Weights of a small transformer language model.
Size: 8 heads of 64, vocabulary 12094.
MLP neurons of a small language model. Each row is named by its layer, matrix (up: input weights) and neuron, and shows model dimensions 64-255. Each number is 500 + 50 x the weight over its row's rms, rounded and kept within 0 to 999. Numbers have three digits each.
After each neuron's rows, "fires on" lists the tokens most often at its 100 highest values on Wikipedia text that the model never trained on.

L2.up232:579560439404473523482522433600564508501467425507545583454464446521523548460550386494501561558531484405444525344516543494480481475459557494519467563439442491488572426405521429456494527528485486483432488368474535490558540584463468574403518559553523558480475538414531556578474618504458537514477474528517541539574466545528453557475538503447488448533437512466478462480582500558451417515517526502454442483498506569556519586547426531492537545427477521466481536520482554544559501511480460471509551513466400552509547423571490571538509538537462420501457506585495475482487459507431431535
fires on: "1", "\n", "3", "t", "ch"

L11.up803:439480465505489465468479513503570416530412511545449449502557553547590439485489496490512500537577389600499381511490540412422436478546532588567457482556536561441536547378534463484459520580521420515493547503462439439478536484510493474447485519543480400442500498502472517510578458407517495494484559428496505489504515496607410537493428595447598507531524461471491574523474479608549364524463459561471546435546528474480535457619525422557559573380526470490501513520529515446532537484526588559519575495519506419497527511476458505610446472519566519563489406491489632526487371502533498503
fires on: " and", " of", " to", " at", " as", " the"

L2.up448:530560533512449530470481428484514525508399452475464607501511466486441496567529448458446461558456418560565592464434469456495451515535492554563503461467480545505584598482431615564478545549515507513426455402567500470458409518523521505492562574482478472413455472504485524363550474591520456530505480435508547575444470511498514537457420487512478534456538465435597571515529492368455532492368497544519496523482527581572487504499466526449479469403468501489480552509456435551489483567526583547553586414512536509520476527441549411514387539531400488494422586470417542491524438579408460573
fires on: ".\n\n", "\n", ")\n", "\n\n", ").\n\n"

L8.up453:596508439471528445522664416477480434497468504485411462560543503582547557533523594507363501536447534562507482517483552414499489518488431468456497550511493551534562560474523503490457506471583597486472515436501551469584585570487434574435527530456519428508561640465426477426487538526491520553369477482523551563551593544527496535481505608521415538559471503523382539522487601469543547569496405540555465445494577384543494485476504599485479510453513511458370472489435529454535500533589470497418590539508380444547572461543526499477424480538488505497539470486481614528526542495490561492
fires on: " was", " is", " been", " not", " took", " has"

L8.up206:387527484513464500462492445415486530505463542520390525489424481561575510479487425539501478523458468553466549456526526511411526532574468476470534573560452541435513475427500475441522618462458485594507451560513520545554461469451494503523455503455491540495502454445528471495476470415475491487432541537503470412447478465578556506460519454523505607645489443499556498538595593499492496344501511521497503387458554393534536536450479481552521509471487565516377527438441495483514380474584542532505512446488560481465527452449472448499476424488519531483467533407512592517463563547552500498
fires on: "0", " ", ".", " from", "-", " Website"

L2.up644:518439545544493459542416507620534397514478536552388626582425408625454593544589614406540505565581510505396508487526408470510574492460592530419456439416447444471520470465514468517507551486482504436506530504511484554501464493490500523454491551502421536526435509572449595526453500479500438489479539490543466460648569595529481508455446558499487454573456525547550443599472533386577453445424563547554454446470542424439537515460537494431491550490473548489460522508451454514544516493512496469470572490497509604516548434526466523456478458503479490421598552369466553572496447466492458482
fires on: "s", "'s", "ends", "8", "ed", "3"

L2.up512:561552529457484585559457390562507465489498440472511508486492452448527519496577380484493485593620414526517538457414492406529535530497487499500426458480488547585532570539467544586536630490522406473528511429581533486512450531473553439604528500556567490386429492417438555453488420476471534559561441499495533486420503557557521515430463481438475557472444457469469499444537502398563492477459468501468497549472529612561439495539522502503480495410456467407496505486571541487534556555643576536520626403514565521433527516512460471506418472541488401526419522562405578520428482572508513478
fires on: "\n", "\n\n", ")\n", " |\n\n", ".\n\n", ")\n\n"

L2.up50:513435449412474560489491433421478528529496476432590439505598410490504531442504372557473579535438512488495612494417421483486453452487473587493521463542507520422608429482577561526490510630578555478524574539538530612479510493426469552416491515451515465419552484405434531498488577539461481591513450553504505592505465477562468602442498519484578537485385491524436512549548537549483501483340443498517503516540544534468526506467522477484417534403537538473533527490485434545507502577505453541492533520488503431481496426431509537587548482434446500489383501499482430566457465502444486466
fires on: "2", " ", "9", "1", "0", "4"

L2.up486:586496518489478480522482400529494561401417481545527584490563485547504517452483478575435576511463426460523505374513434424470526478455488473533420590454446458514513484497439479491555549493526607547469518504524475544506494522443484421387425606471557455490446436493504473443535513489542516585430522542543577495574496540521462550445476557502564540545452532475509521543530467512522433424498481501431529574386508502452531550547401595516545504509480510438554470523411614588487492465469437496525511519486543540510599504426572531472448490438477392518440554431486448535479487492492412534
fires on: "9", " on", "1", "ch", " Press", "us"

L11.up1060:471468464463472540534492551489520534535439511545523456533476575573540512429599425526462441498446518548453444493495504413493497493521390572435541495435476505413506580581577413513510500541616454447478521502503581467420481414394506445580497590589582481462532526496520506516489411362535558550449501450551439444453505530561498635448465563582428517541580458398450594511469504567561468396536454526513429463553461516454569566598556449520360490419554507468488499460529474551497513590522448575530542484504448471504524470450579526531456513582491505499533436475483448487543559469487488539
fires on: " ", "–", "1"

L6.up879:516536547501448544482559458481464548539445473392447490445437512439410513532448461537508447481503471509478501510480531521465572509598452578492544566521473524390491640391465576588558499530459406508455582453541519591492503570478462550500480528544512544454540516455467469493377522565529421469376546414480483414514477482556565526510488481535460506490545495501353433484490500489511473535505551467531452386553608552541430544474496507476430488471532541460527585521505361531437522512581508516480508447569491506512516494355495540462473390531530536469638561452509443522511474528494555518
fires on: " of", " ex", " World", " San", " New"

L6.up1131:484544542476470512534571482549493560434526482563541556530493510492458555456493467538486523486489461529516543495489547514496454419479416500466480442411421486514588452494625466489457496460560408520543441485460478521472438531468550590487550524470576531632543514495481484466498559461485528492509477504551418515517564602438476486554504452436522441553622494475570457468456518464458548512509477484564503477505553434512509492465549497383459509491523621398422477490459541547484649425470515535568493509526522445444502480513496403540492540472502554501420551494493506452523513608520526474
fires on: " (", ")", " Party", "it", " region"

L2.up1010:600471558515548535418492433484468482465389521492518476529478507538508513500456524517361562477441554483504540494474513442514510469389437539429564524412517478574534447487499484578451579539540536534517483447513536543545423488479582441478472503464562446445440530587530575386391396499531521638565557543464539513536614596521583602502453488441554461581545550468464483540520427467518553497457521480480505510485563460407490453508481516576471542430621507490531526480480491562475478571411519513477516559449461462512467446429548496577518494450529533559468568421389503509505463432476406429
fires on: "5", "1", "0", "4", "9", "3"

L8.up248:484531422452439553572602542501525484549507525480420568499523454568516536523554558508553522492529460483488498525483582431510473458473531468447501421460500536477531543442485543422497495461559564542392466471505456404460474452457547446465577491450525505461613506447502510493526470430465478486516557500598512542482567584493587536498504486468542511577512474470508458575394505414480449513504487487559593541460541502509464512477583561445550477562474573516392508414411516553485424538436548542551587562507436473570516513499499563536519528481566460420382579529500553544483410452472497494
fires on: " Total", " (", " a", " Pts", " as"

L2.up187:582516542499457579523427394475525529556376431457561502475546495537432492586525452441445439560497334577585546468428510508481487497543499532518504482498518546480529632488456554546507538613465440511520514432451532475460437490478521493538631580440548425452434538511471493420517469510551486542537487405481485580407496523437477512436438538549448542494526441388554571565539503436422516504438493565522535483473510554549558482501512500490488479389427505496486476501506511527439526559505598589496558423486529509454507494501524430525434523525435479523455566494446538462520478585450429539
fires on: ".\n\n", ".", "\n", ")\n"

L8.up884:551457517577487478556477538473550468415516492486458366476512470507503497513513432479523398476574469552553409487546549486417475458514471565574524508416495425495557472521468486432467452424543536574538560551489478463519500545466494469463502622479533413547520480455498620488594506491509547507442497482492560527471506514633439531507494518535506528479566505458546539502379471568390417504446543525369611531430538467563487547579525454493526492495528584465474432437503496483566522478490531539495570507393514443562545479436455564570527458499520467553492442523517515521442456470535587572
fires on: " as", " known", " called", " of", "-", " by"

L6.up794:501515527454416526500547463508592499511460509592495528489500400480579540512472482564472472485426481413444505541565503370512509467542436420435531561479468558380500562467556602518468489573458487506524483492451504541507549583527598504563509496477594488490601618482445528382569385564494407526499472463543536515586515442536492525472493577639470546540406428473434513566511459452470439480506518507501445478468601515503467491516446502476476474428466422506494531510459492445577496465513474492405588574467436508553439419507571471567453497451489484495588526444445549435530513512471523562
fires on: "'s", " its", " ", " that"

L13.up963:511537495422509500492575489463473464494459416494450501491500556514618539460504400512491456511507571553568571445597526406486520573493379439510507515470429448493513421490489449447457558520568453570509543522488431530485437540484477484568530466484513417511532501456531395521461415455482460518536425505421575484500404510465470541472451510585446418490481550443526433498612417482533461414445475572594496523460490402564538526567547504613519397462487576395548479423478493486508515449552524530561589447411422522557489458516390466513476454461523549518418437455542454411495572517456548469
fires on: " ", " in", "0", " sc"

L6.up781:448486451496511529485451538520515486470407506472504443494534564486522483540510494439497438532474418576481506557459613440490479465489506501546504486458537476498437596502542481581444519482545503517521539540568595673468463456462532585556614572455440587512472491570461488543543509514545555483450567382538527420474552471459525537490419542543485457545559501400427531527417535525459488492430533560451497413514604544464477520480507511567397544328547471486440613479460477546528539533495498480472487489435505500500468436420535543501500496444535547504566588540540458458480496612533482553
fires on: " at", " At", " pro", " \"", "″N", " dec"

L8.up1125:573517402430487489518569589584564495525440550440455476475488515429535516475531419546428573523435512528458568488494523466487443481496530426512565486485481522483499465401601525522499466465547464545436532527546466442524409423433506551508531554420464559490452540438535503470537559625440376512443499499615457623494455376595513418468483520505538477496496495451511447465453481507427449478551548447523533476529499529540569509464490590546493485563523549478435538477383451511588465520583460483624535567467497471501431440509519550572484457506485583499652497514483530466500449509484445551
fires on: " an", " a", " ", "The"

L6.up1085:498561508439497545429506468498497512527493501463462534425475498486455537532385480398561445532449494392540577585514545423517537497558473516439473531511554569515465547502493596550451519478448450464550514537471529642522468529447454537430516473512485440494520626374440609470456564550566502547418498508519522458474517531442520447423395462482595575464455471448433519524512486621475484467488603490400477486468512470519532502483496532511450511460540495554545540484522495527497456482571436438538605504551455520413461516446510552513447508517519475448568533529448437503442504522547518471
fires on: "0", "1", "5", "4", "2", "3"

L2.up705:428532515521502443542486459506414470461448513445530524513512454482535518557556496541417585523502503487496512500439513624524513510470391464403439425536446555357540598462488570467609454476554497494513496439553513575521418504419517513460503397454537524474475526451438530503510570484568485536486572478507553466416463563567584586419502609521538591473499490463477565537505539480492519514419517464509498476574612485504466502517490527521486541317554412499516525510493513526485518551442540504495532526464555436511415415399540496515537516604448463475422564427431547490537422481559531483
fires on: "9", "0", " so", ",", " October", "ay"

L2.up733:434463291457456467509519462529454479436483526445475496603529519484532498397526498492472490534513415513463490575424578434505456522493503494439579490512487533558514479408524546556551612556544556490443490584524466523468449541408453590503594481416595519556501542489520472522515500423502389558533568485510435447496507552570526531372506508485561471499498484492460571618443455453451471538523477472449483457495559537505452571448411550500449488462502572522442520471499588496421521639560528533522507547498562517564462428478486600462514475558477467473544535442523470416457463428451535558
fires on: ",", "1", "ans", "an", "en", "4"

L6.up52:467524535627483535523505443532512518572523534592492512578510535582485647531413499462412523501487458591488461517512542441568506526484503550459498411501498526549533497458497429525483448570506564530466628588434490509505518521399449572445453483481527462476485468533481501446485487567495459647450534408449566523498445492469429467411444508553569488574480584515564494506523519539427460595482494493507516509585488513425483494448538560534552460523515486531467515463483427471475543480494522536549542515414455452550501377476537556579491592563511481453517474526459618501525482499453547488
fires on: "1", "9", "0", "2", "D", "G"

L2.up1135:527444523461464421481514489517531501557503431403505596553608452524570513532428450557451517566616467453463384544582532500416499489485598419475612510571552456461483500447548507523465622513505503523458505487483515461553428475475481532488534548478614432469516571434454515487459529521534414470548496462541572452570518548575524497522456568523547560474444586512514444547575490507493453539393549546446523502475541424521517540380496484513465554481478441541493482460459561497494549536452499444481519495553436473542490488514483605490549503464522506561463531518521469520492443446503390464
fires on: "3", " War", "5", "aw", "0"

L6.up75:489481479493468573433502499450577524524516563553431580470469469554479499477533499511503578460500463547489539556473612436557491560497467559434503400514445473528534470515584503609366534620535506435551477543455512551497519485395507533472571543496404488552497489436448515517533459509434532524557427454524447545498506437563519498488376416511496533518466481488570583538538521570452470521597472576613608503422537557578541458443471546554479492446468549422423484481498379603534496480535560373497472413434479484512560453472524482514483380526521564463528574474559526576429453543483458447
fires on: " N", " n", "N"

L8.up1127:512521406547490527460530498503523430491439521485401522508540510562512528552525428493382395531562448425468517573504502493484502381494447536481513514481525482505530517470542405505454485501533438525539601484554548490570514544526492684446520449466524480467546538470504513519501514474547574523404477425524534555550487468469534591467499530596460471468453438474524568529487340510520475474451499460539440490516522378533507472486491515503493538499493511553417566470407435443522472506630476538495619396484500474514423446395564498489496458547537532560527421499543598512473526528612551634
fires on: " is", "'s", "-", " has", " are", ","

L11.up330:509590536463433488532526456545532419476466488561518501459481458439504530413444437570482425471545491425450523491435553435429523459567440535436577534493498541465495499529514502511581493592557402508578559531462526406444458467480615428446501516486363445513512504545443435413526562440425506457490459528503538460468450588567472549393510530554490569507489418420568501450528532503471481434526483473505444424521575539530565409583538514551564473514476545416479512492545438472553506462492462489404604419463590404520551527502438495535505418521472516467417393494510583526573518503493673551
fires on: " ", "–"

L6.up822:464508546531487605448583458485548486510524425531460552505543545484522504449486538512540446521553480463495434491523552428508386510476466500490523489512484520513531445548554464553529495524567493540458532446471461587449484515494438517473598550572503424442453491516411551498614536560571522590521532542510503564444455442466443524430440506532474553476527477444487513467548522595471458568427473425404433490522475513488466416592480519493571589480417608489481496454571567537526461463601450482495528502459505510491465354621498531491464478586457540482408608473547420433552561515558516476
fires on: "2", "3", "4", "1", "7"

L2.up616:486423558425463557370586503482497544495522446480517552495544514500538510481510551485524490524512425534488399496549543504400478542533541547400528485490608472587456593517511462471464499455490471570447410484513554416448455521460440407433483504520521458448557482531445513548509540474515374536508497507540551510438504399473487424572483525527512517498437500580498463492646450469442519505394487543455548550508484554435482427539456548506486596533463583583389503417475464496484480495515548477477527578454441495612484412529534490474464479497509499524558515433552513490489519432448484471
fires on: "+", "2", " born", "born", "3", " by"

L2.up790:593536542514463613606481403550499480502449389476465516539501515462556526539524442436464443536521393596617574498404488477515522502518524490551495445510488525464578564463448596533524567531483490502446529479480589511477444490496441498520584531474559449482455458472516559422522415498550511568543497417517576512417549553494522584450361507440426566468534423430573525545525576401410514502415484548525481505512559564561515506515478481504462497388437465457512552507487490497464466499558514536541606412517520480475539529433587439532405545571446412498433500494445488506440435518431474487
fires on: ".\n\n", "\n\n", ").\n\n"

L10.up736:505483550488471534456604430472531511421559512619476438534455558559545560475468605561537500489430499531450468506500611421405458401536433532498567480456561530537551499534461512495481545544567544450514465517506541488469467535492507519493579522440429442526523534530515481447541565502487551523466483491499504536543472510579501483540403660451516576468506430490487417536536537448491499448497467556560516464545520595473488458477598526501541452502484474496474497467477469492495534473467515471556595431479395445474467537520424512584451524527458496538474535527502642527537516504472554496
fires on: " "

L2.up286:449516518455440526493412461462587565587391545384558495530553400529481433467484494544508534471491439458410418508525595499482538492502558577419524523571533475422486486505451471576519514477565616539527404490588473567457497522479519597442527573415495464540569425425487520437471407566463531466533646546459505587480507523476516518477450445494618649472493463465548531525538558563514462415513503498518502473515566486427485500543532453513581515417496450400552503504431573491503541531489494516490520525523541485542599482466511550535515524519504491469441497473507482519453490495532510494
fires on: "0", "8"

L10.up541:427537493408475507580570485597486439485538503470419504505590486553389458428556514484466537499457502552417510428533544420473450457586452505406515571481561484528479486543578464610489539562554550510477497523461558592499578401410449522516535623474591536490505470418525481508455511453485521471447505526480543530506490529537542543556544472612470527452520423431580545573444479434514446492485521489619580385526503507571516508468578500481393552446543468481517542396447436488490511688470520505522613495498498430426528450478579556488500482497459520448473492448552476490525475468542507552
fires on: " ", " |", "–", " by", " ("

L8.up358:449517496447467502479585421487592489384448476510495494555529470515569575533499463535425509518443554404474563510484493435422403410507397490478529491503485550523448462495569541503503465502511485389544632554529476492486522426477454542517470533468477559504448610476428512491495517509539375479434400411570467503461479492546551438560523509577551468560547429479448446551514422504554493541477449513506448495560528571449536434467415421568486477523506476428531480447543458450541428533543569602487538610431504487463497531470444514493557501487446543512528480473532544411494498541528488516
fires on: " ", "1", "2"

L8.up1122:561470516443422522417495415561460477499497524511456477466585495546450523438504454479451519477478448482459446498500517553474497538566476452467561506532488610508510492424534554484504536455550498455658526554484466505600542456474486505510497433536476478427472555498474453446411459506480396533397491484622516563415427541494562601522380559600524525522492377480491549534399432548424433524571411513522483463404572529510503523471461480494546495505507440436538542443508474485536497509564476543492515485513514447466496472495588499481547544563528432466541494412577525417453444485610542455
fires on: " ", " January"

L11.up1163:530512412502431534481486471552553446546557543488473448446470560468498508465504460411431542533550447587512537519447490483501552606480464605436579493608399586418488581534517596515411535516547517550511535483475527421518473489473380483498429515461543501527434478529403613476470535508522511497437459563483512522424437465472480492489412570588518619512531500475493548462507480530520507439481559541509477436528591528509564507619481466540519511437470604450454549475489533469612553475650499528476553474453475375465456469507537444545468483472535537481580473487438513495541435431453510497
fires on: " ", " and", " to"

L8.up1000:568500522461514524575583517410631547428492504591490448485585542469478491562474489527539545504561370471508461477459517487522414454521487559644564427558522524578511545505465527526412596554506505512489496535495500510587495413434583592478573524479402564556458441532464568515514524522510477443433490481509522498513456543548498564425440486500590454476515469462487534470429491517502415396491498608511586504504561539486498522423552530490470461507528448447500485419383445500570529527524463567540568446451470445430496486448510478520442446488505497513447491479508558564465514482549497464
fires on: " ", " as"

L10.up22:513505466544454479455527587543617427479430496436496475458526430510546523449367427542517504482458477458556491478483547558479426540411518449582411490468491530448527507455559544443502511498485573527552505503494488524596492487417509487559573576495498480559567503547523430493543563549480411465498518492514446504440479589463438432424499467441554498531497415461474505573405500520438453498438531462578455588444500544570521543520472478510508536450422599543442437397476527529448460508431533406527652587393500512521364509457470523530451490424480517543501456535584548546472522503524499509
fires on: "1", "4", " ", "9", "6"

L6.up166:564568458464408423506493470507434535550476571502462509393490441467593510548473443570514506475475542517446413527443528470516443473498499539427496478447452598397490521449539521564552524526435490449510555507529523539496479452394455629458503574484530503484571569445504412541481509522511402499453551506489440551512519530535563553413522496603471571476505522485522550547491542353556510547473476512644568460530559561488536564578427384516488451424500481489466457397607492553476400483526477496410494482548526527488508465522465553577463458449506475469566507453461530539443437551474444582
fires on: " ", " San", " New", " Cal"

L2.up98:478449479532390554526545483519555498399556621423502471532609518494583575429558498566543531512490473503421515473515507496442547469492523508542488505434520454469481584476444466517582497479597495519484487443493485478489413525491612459436489585524504528415529423517475642504537547443609486600444525450502471492575546470485464464391512443526484580536489538500504471514532416463440480504511497428480469460485547520425507499503407545420511546541538498555474538469414493487545514540490469511431539583448461473556438500424471507581565408530524483540541517463501520499388550453509441403
fires on: " also", " as", " along", " (#", " after", " now"

L6.up280:473503485521482497500602441495538476554483399491465359498552637520592496635488514522465526519454456590530572593434511374433510548429412512497568476504518539469463500484435434497468496587472493465523499408514545565621528498487432536462468572543475462478390584440455461507472555478539497482451473453465575511494575508452508547425409560443463626481528490507451433470467453485455447483547542616634453494508560471629540576504500430554475490470503503509464541476468477555499532530504503536477514463442499507519495480483574431573452433534529509437492474466509586543545428536506534449
fires on: " |", " the", " by", " on", " later", " in"

L2.up365:465549510481463501480540432534537510512526524536475481454514500556521517490520449493566634489524497444416572509466564433471470421617408548486511524434509554496496600485402557487575533448670496546605463437497575499533406538484492523484562531428544434478514533523498509586610501578457493570375540442527503514542501452551509551509473547520589487520544411407493494512572482446496487446493459516496540516476599522487471540462488615479528537405524578486552462497414387565510453517574447489536533564582464491607455474466446575524408550631465479496508495461517488477453470528561529542
fires on: " ", " June", "al", ",", " November"

L10.up1058:480580543425505565505531519491547532566489506573490465456487497505621517464505428534527697520571513487520433491442563432474468600560539540480630436578436508529563456460503562570435518454499436483488502510525546516466473489432525516571588441490517472490546509567495474451441523560493523504435565531649469542554453518464505558444440442476435484560552475388499437501507610443534458618598505476463631508459511516604490514612485489573507514455420545416503563452442421478544512548520582421535470435548466532474505506439502502473535458466531564539475545583547464533527512484543578465
fires on: " ", " N", "N", "–"

L2.up895:550490499477570493494559594459562512527514500534497469455523424424559517501505560453527503498443498494513409500529520476459495465488510499536521501486435525499535534444486500549452459553505602607412479553509408597527467586494500557489516586488533517489476482396538577468564375584487460544418488533457531556501505554436572554521494463488411459504341501439553552473426503545543461570558573481489487475501603509497474488458459487584511624499512513489470583463495402452521473542454528596490585522401623526481466436498541453580542376479545517437555531522430516491511441497586488466
fires on: "9", "0", "8", "1", "5", "3"

L2.up337:507434456448444472535522462593520593516401431450489410556471441602509555413497545559417553526566448561552598420532641499481531438452438461489464539437454456580537546556492533533502466516459549471494486444461461525455475558454542511472625589412575448477540481532532538458505532416459514545453545548559540531519473451522530526506433530443490524598535388389491481583400489464477420430541494547568569560431539510412485459501450575426536477489513458515518449516525504512558479549485447498535576548442485477492562527470464475502503479564404498591425519548474539474455512545478484510
fires on: "9", " founded", " formed", "1"

L10.up383:472455492413484476484455539466545558441489536534507523471554458511508516507515514541483509434512366554561508475621513442491553548491490625500437424599497475416425431506467539497425578507499484551402470541467493581532568421467454514448503580528648476534547485457443425408497484491568514499507498481546454608583436494482462477472475474571449591514484513439559606502529515541475519527532550535429555454495450504487485472547490466505586550408581492449527468506469429546411531573555602599550525519536399483452522547460561478501463497529511437521501477469457497572449495569549490506
fires on: "0", "8", "7", "9", " and"

L10.up778:554473468461407527600526504511613433467569475504474528480536487505452504496528609512509499490485509493472470536535456448452440456473536432488482479565500427443515407499555590462500583501512572507433495466568540498581408438408541467492376601451493477473438570540526498523438459602474441580520504491445540507602574562476446587479442484512517474491449545464603454511444491482477521450403511480413450405446504495519465467506407534546520565578452524434508545433475428504551481474479446574474568569514449515501533454493472496496563492464562513499530456508495565523484485473544365532
fires on: "–", " /", "3", "5", "8"

L2.up561:489421420392428511520545502560429494429416536490444548464517558540508481491508519589490503555478481508591465476477468552502454632432475437431575551467473447597541496411615396524544557497547523495488503459541475469478422523456542594493524501475547496512454591487530434442453517451559419546597501481463501470588526507432517444468475515478423516567490480543529586517493474399505421594499503459483422465433541498435557524418450432477548525530463483578528440417539468596450468558415570444518548507495536497475417517463488474494523451542560433530647471481458464405519504442455516469
fires on: "1", "4", "3", "v", "ch", "2"

L6.up885:556502534465449448542529614450451480511464511415515443412606531453540513449517453585355542585516535548479522579475438468522499491429448498602547439551511578505498433560548464519603523570498405540469539463596489488497506532474460498482459611568512541546521578456478515398402579532547446502367417431550555483529517511492504452386451473546580512547510518534466534505485491525402534476501503564476434459457524499528584503557552401596485486449526577378469473480387546456503557547541587496530556535471550460545492457537540410523467497510480468500513521519456479568409485491521517501
fires on: " on", "-", "\",", " in", "1", " via"

L10.up793:528503454440452601525460524527520533519373431465495483525486459585400380509551571498488470540476410484482526562573510456382563395528438455582499521408480431475462433443521604599500509481557523588526530536503509543486412455473600566451540557506467425453445505425512419481534484501459556549483448417549460430503539441424468494464464629521429669454519529507544528475560527485500502521495418452453535562432432474469556488515505480590551524504602557520511425492549497590480461565491504471508486484484466440541606491495589468467516478506557481551537500532474531496517527480418502494
fires on: ";", " |", ".", ":", "|"

L11.up307:456490426531511490476553419558510524590496547560439548483526493636521477539433524589512518555426379444512531632536449471498483416506451492413448437446453569475489579461522501533515549507486562455464546535539504545543449612450506497368561498442507493495509447470444448493506475412517504565497559524528572474471516510528533529500486491524503439544477562528525487585526499518430488534425470576508497455467548489517595463482516466568533426481508588509460492476441522464453431500549542466458624365488498480508448424470569581548451495506517461494485389458603473463485460541469493460
fires on: " a", "C", "0", " St", "D"

L2.up1001:470513544518411585399445514514510478374466504470442564541532445522535571588497515518536445530457495519449539556498490495494501493476517479603450515586472437541531467520473474445503528586484471471551505490593558536461491571476527451522443521440554423523507438571446485465452471477544487542537454483471514516556446543476543537506432518491543447494451454457493539614548495434480464454466516511427460564407500431470358504467473456469540458498481571554419497448555500484382567493598573502631575484447493449388594515448489500569378483502622511556606550354486501451459440508502472454
fires on: " Total", " Division", " Season", " Year", " Votes", "2"

L2.up680:429464426415463543454522436461527513508476514444572547458644467481548525437566518522432578514485533489463425513506463441536474479402515500512494430516414520440487507527492532454470450563525494537450535490484515530532480491451515498574470612398533494448525523566496510436520468538639374505440502517597527496485500520502520520566541526457583498561525428476465465565482527552494452543410464560575509478463594576474486514480444506563436523458615506534497566465497549460526570497504434574541507577478435455514516450497476506526488569434497543450527429578521469548475416476542497481
fires on: "9", "2", "1"

L6.up1095:506488451509453499531509504436538470471446532503427484477497492494567485536482539497492442510515461519514527536508512492494563555414521515562455477483539537397520484464554476516495499528497397461506521503550525576580514496483490491410543506509539517484508571474451528482481486504538492556533486392517491439456531534416536538525424490496456484486553488441469509589557448543504540576431538608523507496470528470432592539500472516524449520430520532449487466482485487539495459500472443482536556471602459544569414369424493600562366510428484508406471507559540376558538579549476537459
fires on: " at", " At"

L2.up520:502491540489491489583539598467566559443577551586477475503523540519491498518485555586501468542525493470459507596526578471407531480503506561489475473498544516507559462508487518472390457533495530455530446563551646545453487464519619486391469464501416467469460567478576523498582474517464384524465487451432402489454580548584477542456462466476546513487391516549564482575423554452459425430517504498534491410475517462490471475448418529490542487510497568528522361412493466560428554529467554554498538537499590500531507541582493448497517397457542537555434529491504491460521482477412502518
fires on: " ", " |", "8", "9", "5", "0"

L11.up554:511478456426500520462471529541538463611465542419490438398530479454486447431497512517503477512487467502501496603489495485504592500481517578526550487574564497530457489447509625530462516520518564494642498519497480571492523448432530574478535487525523366591627547477547514415516564547509513613481539384487456472492522544439513443451484579453534656414438527478468561576506476571502416618579510484458408576413470496568552485550442492508500594418509536530485482441559519503475472554472452428484598487403467537480486516511490484539501415468560478410454545533530528524458518455500530512
fires on: ".", "1", ")", ":", "3", "4"

L2.up405:473539511396465475468509442471574558477489449454492552538578363490446492469484568424380506541481481573469477553560462465531542472446468553491445449555477591467497532465511546509523530574582523498490530511490489529513485518472553530446461483534481452464556582531405537439530440530480510553542499414473528529579505455543487418538405551484513479461468515480409504527584449473540525523395421603545465445517545553472557475525450398563575547381501482509476404434566470454549461490579532559447552485422526522433492444529551483494570512497535401509556504406522569374453455503441473563
fires on: ":", " –", " -", ",", " "

L10.up59:543464479374446486481560484566508546472548511506491488547485465618460586441417467604500554533558511556497469451482514441469435449550389473440577403499447520552558491496479556519499480458521479477597478558501478525478530447471530596492565564485436523505513563516445526476377543457557506471439472504530628553453604510534499604559406491419508553473541494434531476493427665499541509407505565521454409547400578529607567567389546429511523462422487463461457556447476521462550461590445524467501551449461452443540474484525441537560515477507486481464460587497489520534531484517496526496
fires on: "–", " ", " ("